Weights of a small GPT-style language model, trained from scratch on English Wikipedia.
Size: 12 layers, MLP 896 tanh GELU, 8.29M parameters.
Architecture: LayerNorm before each block, biases, tied embeddings.
Training: a variant of Muon for these matrices, 128M tokens, 8484 steps.
MLP neurons of a small language model. Each row is named by its layer, matrix (up: input weights; down: output weights) and neuron, and shows model dimensions 0-95. Each number is 50 + 10 x the weight over its row's rms, rounded and kept within 0 to 99.
After each neuron's rows, "fires after" lists the tokens most often just before its 100 highest values on Wikipedia text that the model never trained on; "fires before" lists the tokens most often just after its 100 highest values on Wikipedia text that the model never trained on. A number after a token or word is its count.

L2.up436:61 49 65 49 49 42 38 60 48 37 48 41 60 44 30 76 50 74 51 50 52 50 83 52 41 55 55 47 42 71 43 55 39 38 65 57 41 67 56 37 67 28 63 41 48 67 53 49 51 37 50 56 45 44 67 52 51 56 31 43 37 56 63 54 56 43 56 60 67 57 55 50 38 43 41 45 40 52 46 50 63 49 38 50 39 36 49 58 63 57 59 37 39 41 47 39
L2.down436:35 46 50 20 52 48 46 55 58 45 32 65 47 46 51 49 40 55 43 45 55 39 68 51 47 42 65 44 57 59 37 57 70 61 69 34 38 40 47 61 29 47 28 50 60 70 29 36 56 51 56 61 43 46 43 30 29 38 44 54 44 49 51 50 55 47 55 52 50 52 43 37 40 43 57 46 59 60 61 53 30 65 67 49 74 45 53 61 39 50 64 45 42 42 53 51
fires after: "." 44, "s." 12, ".\"" 5, "ed." 4, "\"." 4
fires before: "\n" 95

L9.up258:51 39 46 51 43 40 49 51 49 74 50 51 60 45 25 49 48 44 62 43 49 38 53 50 51 45 48 73 54 42 46 50 49 41 55 35 63 63 64 56 67 29 62 49 69 51 50 67 50 51 47 47 65 50 57 20 61 48 57 60 44 48 42 65 42 35 35 51 38 59 43 63 49 51 63 41 28 56 34 51 37 41 57 53 48 59 41 57 60 56 45 43 52 46 56 42
L9.down258:49 50 44 56 53 61 24 56 40 53 39 60 60 49 65 45 50 57 49 54 40 43 33 45 48 40 42 47 37 54 44 46 35 43 51 40 39 53 56 71 49 55 34 44 36 53 47 47 54 59 62 65 49 56 45 34 45 58 57 58 47 60 36 52 47 52 49 58 48 56 52 27 61 50 52 47 72 60 61 57 59 58 55 56 35 55 56 60 49 47 70 47 53 58 58 25
fires after: " |" 63
fires before: "|" 50, "-" 5, "\n" 5

L8.up569:46 38 52 39 56 49 33 43 44 51 51 62 64 39 52 40 40 38 57 54 56 45 48 48 53 44 67 45 59 52 53 47 47 44 19 34 47 38 52 47 36 43 50 35 73 50 69 47 43 56 47 65 44 66 63 43 46 80 51 30 70 51 50 58 67 59 42 54 55 62 41 38 67 64 39 46 45 24 53 61 50 34 40 50 59 57 53 57 48 60 58 54 47 56 44 46
L8.down569:50 34 46 63 50 56 60 39 62 54 36 44 53 50 47 46 61 70 53 46 42 46 51 46 54 46 42 48 51 56 32 72 50 43 70 51 48 56 43 50 62 57 54 60 44 46 43 58 41 49 76 50 51 49 74 71 60 57 69 68 49 45 48 47 47 53 49 47 60 41 38 53 61 46 39 48 49 47 61 48 57 57 59 64 57 42 28 49 44 45 41 52 48 36 51 53
fires after: " |" 45, " " 7, "andid" 6, " dif" 4
fires before: " |" 51, "%" 12

L5.up253:56 66 49 57 67 51 53 38 72 66 50 48 53 35 50 54 23 57 50 59 56 36 50 44 37 53 52 59 45 59 57 38 54 52 56 30 50 54 54 38 47 52 64 35 37 55 33 49 52 30 37 69 48 42 60 48 54 43 48 55 49 44 69 45 54 62 48 45 68 37 36 30 46 56 32 71 43 66 62 66 62 63 52 49 50 50 24 56 47 44 60 35 54 57 71 38
L5.down253:60 63 65 44 55 64 43 43 56 39 54 44 38 54 55 51 61 44 46 48 53 36 67 61 34 48 49 55 58 64 30 38 71 52 60 47 33 55 63 41 42 53 44 40 46 52 55 50 56 41 46 56 38 49 24 34 50 36 52 53 44 59 55 36 69 63 42 60 41 73 54 52 55 44 43 29 56 60 56 45 59 51 45 47 40 53 47 41 53 57 67 53 53 58 39 35
fires after: "\n" 47, " =" 41
fires before: "\n" 52, "The" 5, "E" 4, "C" 4

L3.up228:45 42 49 57 43 40 60 19 53 61 45 50 56 44 53 43 61 42 45 59 49 55 65 57 45 64 62 38 39 26 46 43 58 48 42 38 67 58 54 63 53 51 52 58 36 50 63 50 47 46 56 64 52 41 63 46 33 36 55 49 34 33 51 42 55 57 43 45 54 63 44 51 64 44 44 48 59 44 48 32 54 61 62 53 69 35 29 57 59 42 49 41 51 58 46 60
L3.down228:62 43 39 53 31 40 44 45 34 62 34 64 62 55 47 56 56 45 49 48 59 45 72 51 50 43 57 35 55 42 67 62 33 32 43 52 46 44 54 47 65 42 47 56 54 54 60 40 43 60 65 51 70 44 48 32 59 44 60 62 62 44 50 47 49 43 43 63 72 52 49 48 68 51 49 38 33 38 51 37 41 50 45 61 63 51 44 47 42 53 54 52 46 65 57 23
fires after: "\n" 32, "|---|---|---|---" 16, " Y" 4, "s" 4, " L" 4, " S" 4
fires before: "|" 20, "|---|" 12, "|---|---" 9, "|---|---|---|---" 7, "t" 7, "ew" 6

L8.up647:38 53 53 50 36 46 66 51 53 29 51 47 50 47 53 56 48 55 49 48 57 68 67 48 42 27 69 68 50 47 58 53 37 55 51 59 48 58 50 55 53 34 34 37 44 67 44 56 54 42 45 51 30 51 60 53 41 59 53 39 58 55 30 47 42 43 57 41 60 70 54 59 57 36 41 63 30 31 47 59 59 46 60 41 47 33 47 66 48 41 39 33 45 50 57 61
L8.down647:49 38 35 72 58 57 52 46 65 66 53 22 49 53 50 50 53 53 51 52 53 40 59 46 74 48 35 44 53 48 48 54 48 53 41 41 41 74 64 56 43 31 52 49 48 58 59 33 39 62 53 54 52 39 38 44 44 59 49 58 42 52 38 63 59 69 38 55 51 52 46 45 59 46 50 37 42 69 57 48 73 61 43 39 45 34 49 39 34 65 49 37 48 57 44 51
fires after: "2" 14, "6" 11, "7" 11, "4" 9, "5" 8, "3" 8
fires before: " |" 83

L9.up633:40 50 41 52 42 50 59 42 42 47 45 65 46 55 32 54 43 57 52 36 43 57 72 45 45 52 63 46 33 59 58 62 58 58 44 51 53 42 53 34 53 42 48 47 49 38 39 46 41 39 56 34 75 23 62 47 54 43 59 46 69 57 45 57 61 58 52 48 47 71 38 52 37 53 38 69 56 44 43 61 45 37 68 47 56 61 36 56 35 59 55 43 49 30 58 48
L9.down633:64 30 45 61 46 52 52 45 47 48 56 57 47 60 35 52 49 60 41 40 60 50 63 52 42 38 45 35 53 53 58 49 50 51 54 70 52 16 57 31 45 39 39 58 32 41 50 46 38 61 47 61 59 29 51 58 59 46 58 43 55 51 39 38 58 52 48 35 33 62 52 37 54 48 54 51 61 55 52 43 58 40 51 37 32 59 49 64 40 55 63 23 59 42 61 50
fires after: " " 45, "|---|---|---|---" 11, "|---|---" 5, "%" 4
fires before: "\n" 90

L8.up585:58 35 49 63 44 42 38 32 46 62 58 45 47 59 43 51 51 63 49 20 31 55 66 63 53 47 60 47 51 74 54 46 62 51 43 55 47 22 55 65 47 54 34 42 57 42 44 30 56 56 63 53 42 55 60 40 39 62 53 49 73 48 56 59 54 49 39 48 46 52 47 53 56 60 43 55 54 45 51 63 39 65 37 52 53 50 43 49 52 65 61 28 54 53 50 42
L8.down585:40 56 57 41 47 40 42 41 39 47 52 57 45 50 47 45 58 38 58 42 51 35 58 46 37 41 48 44 44 54 54 53 47 27 52 56 65 38 46 50 44 65 52 54 43 45 41 61 44 48 56 51 63 58 57 50 55 29 40 43 29 33 55 36 62 51 61 50 59 46 42 66 64 41 65 52 52 55 51 30 47 54 27 40 37 45 60 67 69 48 55 58 52 65 39 61
fires after: " |" 55, " No." 7, ";" 5, " Party" 4, " " 4
fires before: " |" 17, "%" 12, "otes" 10, " " 9, "andid" 7

L3.up649:56 47 55 74 54 48 45 40 43 46 45 32 55 58 48 60 50 56 54 42 48 34 59 57 56 24 51 60 36 53 47 34 59 24 62 47 41 59 73 34 59 39 60 60 65 53 38 46 39 55 33 72 49 47 43 43 48 51 47 55 62 69 48 38 52 46 38 52 48 53 50 37 54 37 55 68 37 48 47 51 23 42 49 42 48 53 44 53 49 59 55 46 60 49 41 34
L3.down649:49 46 56 65 67 70 39 58 33 44 55 50 34 60 71 52 35 47 45 58 45 51 51 62 42 63 60 42 49 51 68 38 49 75 72 46 49 47 38 51 47 52 29 62 57 57 61 48 33 37 55 62 55 34 60 43 56 37 39 63 48 35 33 51 60 26 49 58 56 66 56 35 62 47 37 59 67 49 57 47 45 48 47 33 48 57 50 63 51 54 57 44 52 50 42 38
fires after: " |" 34, "\n" 17, "." 5, ")" 5
fires before: "|" 31, "\n" 23, "-" 20, "==" 5

L9.up464:52 36 32 38 44 54 53 44 63 52 45 53 53 30 64 39 36 53 56 52 59 48 55 51 79 54 63 44 54 53 52 59 65 46 44 50 34 41 58 44 52 27 35 46 45 75 56 51 51 46 40 55 46 40 60 42 54 39 47 47 44 41 66 60 58 55 38 53 38 61 47 57 66 41 35 55 49 48 57 67 56 54 69 37 49 60 37 74 49 55 50 61 37 64 59 46
L9.down464:65 43 67 61 36 62 52 68 47 37 54 57 57 57 30 51 49 59 41 62 45 34 67 36 36 27 47 36 46 36 56 53 54 48 56 54 43 47 50 61 52 45 55 46 48 40 25 72 38 50 37 57 50 62 70 47 52 58 53 52 46 59 53 46 49 47 55 50 74 25 61 52 53 48 55 44 51 36 29 40 62 50 64 53 52 54 47 37 45 54 77 39 54 49 52 26
fires after: " |" 87, "|" 6
fires before: "|" 89, "\n" 4

L9.up414:46 58 56 53 42 48 53 53 71 42 33 37 55 57 41 65 58 42 53 62 51 48 40 47 37 58 65 37 46 46 56 38 45 41 37 39 67 40 62 34 61 58 32 59 57 45 46 45 33 60 44 33 63 53 54 49 51 63 46 44 50 44 57 53 55 66 64 70 29 54 51 45 50 62 32 41 46 61 31 61 55 52 65 34 48 68 55 49 58 51 61 40 60 56 47 40
L9.down414:47 55 50 48 58 54 45 46 41 61 47 55 59 50 71 48 49 46 55 69 51 35 54 61 54 42 59 55 76 71 50 55 53 51 62 47 43 38 41 67 54 35 52 43 37 49 64 50 36 54 49 69 69 49 47 28 39 46 50 57 57 53 44 45 58 49 23 48 51 45 47 42 49 41 54 48 43 42 63 42 82 57 58 47 70 51 50 51 48 44 52 56 60 56 67 40
fires after: " |" 73, " 3" 6, " 5" 5
fires before: " |" 38, ":" 10, "|" 7

L3.up107:49 39 69 42 39 68 53 43 51 42 46 51 49 47 50 51 42 53 44 54 52 31 57 59 40 43 58 66 47 70 48 63 54 45 69 61 57 58 58 32 51 43 57 61 48 50 26 42 52 50 55 58 40 42 61 41 55 50 38 47 40 57 47 35 72 62 51 52 53 61 45 67 31 47 50 39 58 40 61 51 55 58 69 47 54 39 56 55 55 60 60 52 40 42 61 53
L3.down107:44 28 57 61 43 50 49 42 49 61 36 49 44 51 41 51 40 58 49 63 31 41 53 51 52 50 53 48 56 58 36 56 61 50 55 51 50 58 54 63 59 38 48 75 40 46 32 37 48 38 46 35 49 54 50 35 69 39 50 54 48 48 33 46 62 57 45 51 52 64 34 58 37 55 54 39 67 57 57 54 69 39 71 63 59 57 26 59 60 53 64 44 45 46 49 46
fires after: "\n" 39, "s" 8, " career" 4
fires before: "\n" 61, "S" 4

L9.up825:53 56 43 40 71 45 50 38 64 45 45 65 46 30 48 59 54 35 34 37 57 57 69 44 42 55 55 71 45 52 47 40 52 63 67 54 42 60 49 55 46 41 52 48 26 60 68 47 54 42 54 48 55 52 45 42 46 55 49 54 50 52 55 43 75 32 68 37 43 58 50 54 43 42 44 49 53 35 54 45 38 43 34 33 33 48 47 38 54 42 47 42 56 59 64 47
L9.down825:50 43 41 59 53 49 27 44 51 62 64 42 56 46 47 49 59 58 57 79 50 49 59 27 53 62 64 61 46 54 39 49 58 40 54 59 53 47 47 42 26 47 55 44 42 55 46 45 52 33 55 56 41 58 31 55 52 62 47 49 59 63 61 60 63 62 43 41 40 67 36 51 53 55 39 53 41 41 58 57 46 63 47 54 35 61 45 57 56 36 43 36 57 63 71 29
fires after: " " 60, "5" 5
fires before: "\n" 94

L8.up235:42 43 49 49 35 60 52 40 44 37 67 61 53 47 36 52 57 51 63 38 52 38 67 49 30 51 64 60 53 67 54 46 35 53 46 45 57 49 50 44 53 26 57 46 55 51 57 55 39 45 39 61 68 32 40 53 49 30 39 56 62 47 44 34 56 52 61 30 50 62 59 33 56 30 44 48 67 36 43 52 55 51 63 37 56 58 51 48 55 62 50 32 47 36 54 34
L8.down235:45 52 30 59 64 41 47 47 46 39 57 63 49 52 58 39 58 53 54 27 51 48 51 39 51 44 66 56 58 63 41 60 45 47 64 61 41 42 59 39 56 40 41 63 28 36 45 54 55 57 48 58 72 34 33 47 49 49 57 60 73 42 42 32 68 35 46 48 46 49 48 53 52 47 38 56 60 61 55 40 48 52 60 53 53 46 47 58 54 30 52 37 43 38 51 23
fires after: " " 59, " –" 5, "ing" 4, "4" 4
fires before: "\n" 47, " " 16, " −" 8, " –" 5

L8.up559:45 62 55 41 57 36 43 44 60 45 68 48 38 33 43 59 40 52 50 52 64 50 64 58 43 40 51 39 51 53 55 45 34 39 42 53 44 39 53 41 61 55 50 62 66 52 43 66 53 59 33 57 50 46 45 57 56 65 43 61 45 48 41 59 27 65 43 35 55 53 64 44 58 73 49 60 52 53 56 51 45 55 56 33 47 37 54 64 31 50 39 45 48 61 50 27
L8.down559:43 53 50 48 49 36 58 84 55 57 44 41 40 48 51 48 55 44 66 60 53 55 57 44 63 42 65 61 62 55 39 54 28 43 38 66 55 55 60 47 50 49 42 41 48 56 49 72 37 55 51 39 45 55 55 50 39 63 57 51 45 46 62 51 50 46 54 54 61 52 35 52 54 28 63 42 52 49 43 37 58 61 40 49 55 49 38 47 49 28 56 39 53 50 54 52
fires after: " |" 36, "ip" 8, "|" 8, " so" 4
fires before: "|" 28, "|---|---|---|---" 18, " |" 4, "|---|---" 4

L8.up842:51 67 54 39 32 57 54 48 46 54 51 47 59 48 54 37 51 60 62 38 44 43 75 47 46 40 52 61 44 58 56 49 45 65 44 61 35 40 64 23 60 49 49 55 53 50 39 44 52 42 60 48 47 35 59 63 36 29 64 57 58 60 56 50 48 54 46 39 49 54 66 63 50 32 42 66 53 36 36 65 46 47 75 55 56 50 50 44 53 53 46 67 32 45 64 29
L8.down842:60 33 51 51 44 46 35 32 70 45 43 62 53 45 56 73 43 55 64 46 60 34 39 54 53 44 41 60 41 59 39 42 50 47 50 54 61 26 38 55 51 65 29 67 35 48 38 53 47 53 55 46 78 38 49 45 53 51 53 52 52 40 49 41 55 41 55 47 58 36 47 41 47 37 44 45 52 54 61 48 57 45 38 49 45 50 73 51 41 44 58 45 60 51 56 36
fires after: " −" 18, "^{" 13, "1" 8, " C" 6, "2" 5
fires before: "\n" 21, "}" 13, " |" 7, "k" 6, " 21" 5, "l" 5

L9.up449:68 51 61 47 46 48 47 51 42 58 63 56 55 56 51 49 50 63 56 45 48 71 47 54 55 35 63 62 51 58 50 48 50 44 53 34 45 31 38 55 50 60 46 59 45 51 53 49 34 56 53 70 56 61 54 42 51 59 42 67 37 34 40 45 49 35 52 51 51 44 36 55 66 43 58 53 52 63 49 39 48 53 65 45 51 30 71 52 36 52 70 34 51 46 69 51
L9.down449:39 30 52 35 42 44 48 42 28 42 53 52 64 49 59 43 68 60 48 49 32 47 45 60 35 47 46 31 51 57 39 50 65 62 48 51 47 39 53 49 63 73 38 52 53 51 61 40 51 46 85 51 48 49 49 58 49 47 55 66 42 42 63 36 50 42 57 44 52 66 56 61 54 67 45 49 46 66 69 41 55 62 63 22 50 45 69 54 32 40 44 40 47 55 52 52
fires after: " |" 36, "h" 16
fires before: "|" 17, "|---|---|---|---" 15, "ition" 9, "it" 5, "a" 5, "|---|---" 5

L8.up432:35 44 51 49 54 54 46 37 53 59 50 51 62 63 58 47 54 55 37 64 47 54 30 35 63 53 59 64 29 66 43 36 57 69 39 39 47 49 57 56 53 48 49 37 53 63 54 45 63 33 45 57 40 41 58 27 53 48 36 59 55 40 52 47 72 35 37 51 74 44 50 37 54 57 47 61 49 60 45 51 57 54 46 42 53 62 47 54 39 55 52 48 49 45 57 70
L8.down432:50 58 29 53 63 56 58 48 46 58 61 47 49 65 72 54 49 50 48 53 52 45 55 32 60 62 49 55 47 50 44 50 58 58 52 42 47 39 25 55 60 63 49 33 44 59 62 56 51 31 41 38 44 47 37 43 63 47 36 46 53 47 55 43 62 59 56 77 64 55 48 74 53 60 57 36 49 58 60 42 53 49 40 49 33 42 42 45 42 57 53 60 54 46 46 51
fires after: "==" 33, " ==" 19, "===" 9, " 100" 8, " ===" 4, "s==" 4
fires before: "\n" 22, "00" 11, "C" 7, "===" 5, "The" 5, "M" 4

L9.up203:50 67 63 41 42 48 52 50 52 29 49 54 43 72 55 63 35 51 38 57 22 52 53 49 31 60 51 45 48 47 49 64 44 42 60 57 33 67 30 70 52 69 44 59 48 34 33 54 41 55 72 44 62 53 50 53 47 61 61 50 72 50 33 66 53 51 47 61 62 31 62 47 63 46 51 60 54 49 77 43 47 55 56 43 32 55 51 57 41 40 34 43 62 46 64 57
L9.down203:55 66 63 55 47 44 55 55 33 51 44 42 48 49 59 59 49 49 39 68 32 58 38 30 39 48 43 55 56 32 42 44 39 49 64 51 48 51 47 52 54 61 48 32 33 40 56 42 41 46 39 31 45 43 47 54 47 49 60 31 57 54 57 50 59 55 57 41 64 41 52 58 33 38 55 36 45 49 57 67 60 81 52 43 41 55 62 52 58 46 60 54 49 36 51 41
fires after: " was" 16, " w" 14, " man" 6, " from" 6, "cc" 4, " ab" 4
fires before: " to" 32, " in" 12, "ed" 8, " by" 7, " on" 6, "4" 5

L2.up353:66 55 50 44 48 51 51 41 39 55 48 46 49 40 39 72 37 69 44 56 56 46 66 35 48 55 59 42 52 46 49 34 42 44 57 56 50 49 54 34 69 50 72 57 58 49 53 40 49 58 42 57 38 50 59 52 57 62 47 52 44 71 48 40 45 47 53 64 58 67 39 44 32 49 57 37 50 54 45 36 68 52 53 44 45 52 53 50 69 78 70 49 41 48 56 38
L2.down353:51 36 43 34 46 42 54 36 40 53 46 45 48 44 45 61 54 52 47 53 74 51 62 33 60 57 62 40 43 32 52 64 56 51 54 53 59 53 64 54 40 49 49 57 49 54 40 57 53 32 65 45 44 48 52 37 44 57 50 54 43 59 43 55 57 43 51 67 43 63 52 32 38 63 55 45 38 46 61 52 45 47 67 43 60 43 59 57 49 37 60 31 39 37 66 36
fires after: " |" 69, "." 7
fires before: "|" 62, "\n" 16, "S" 7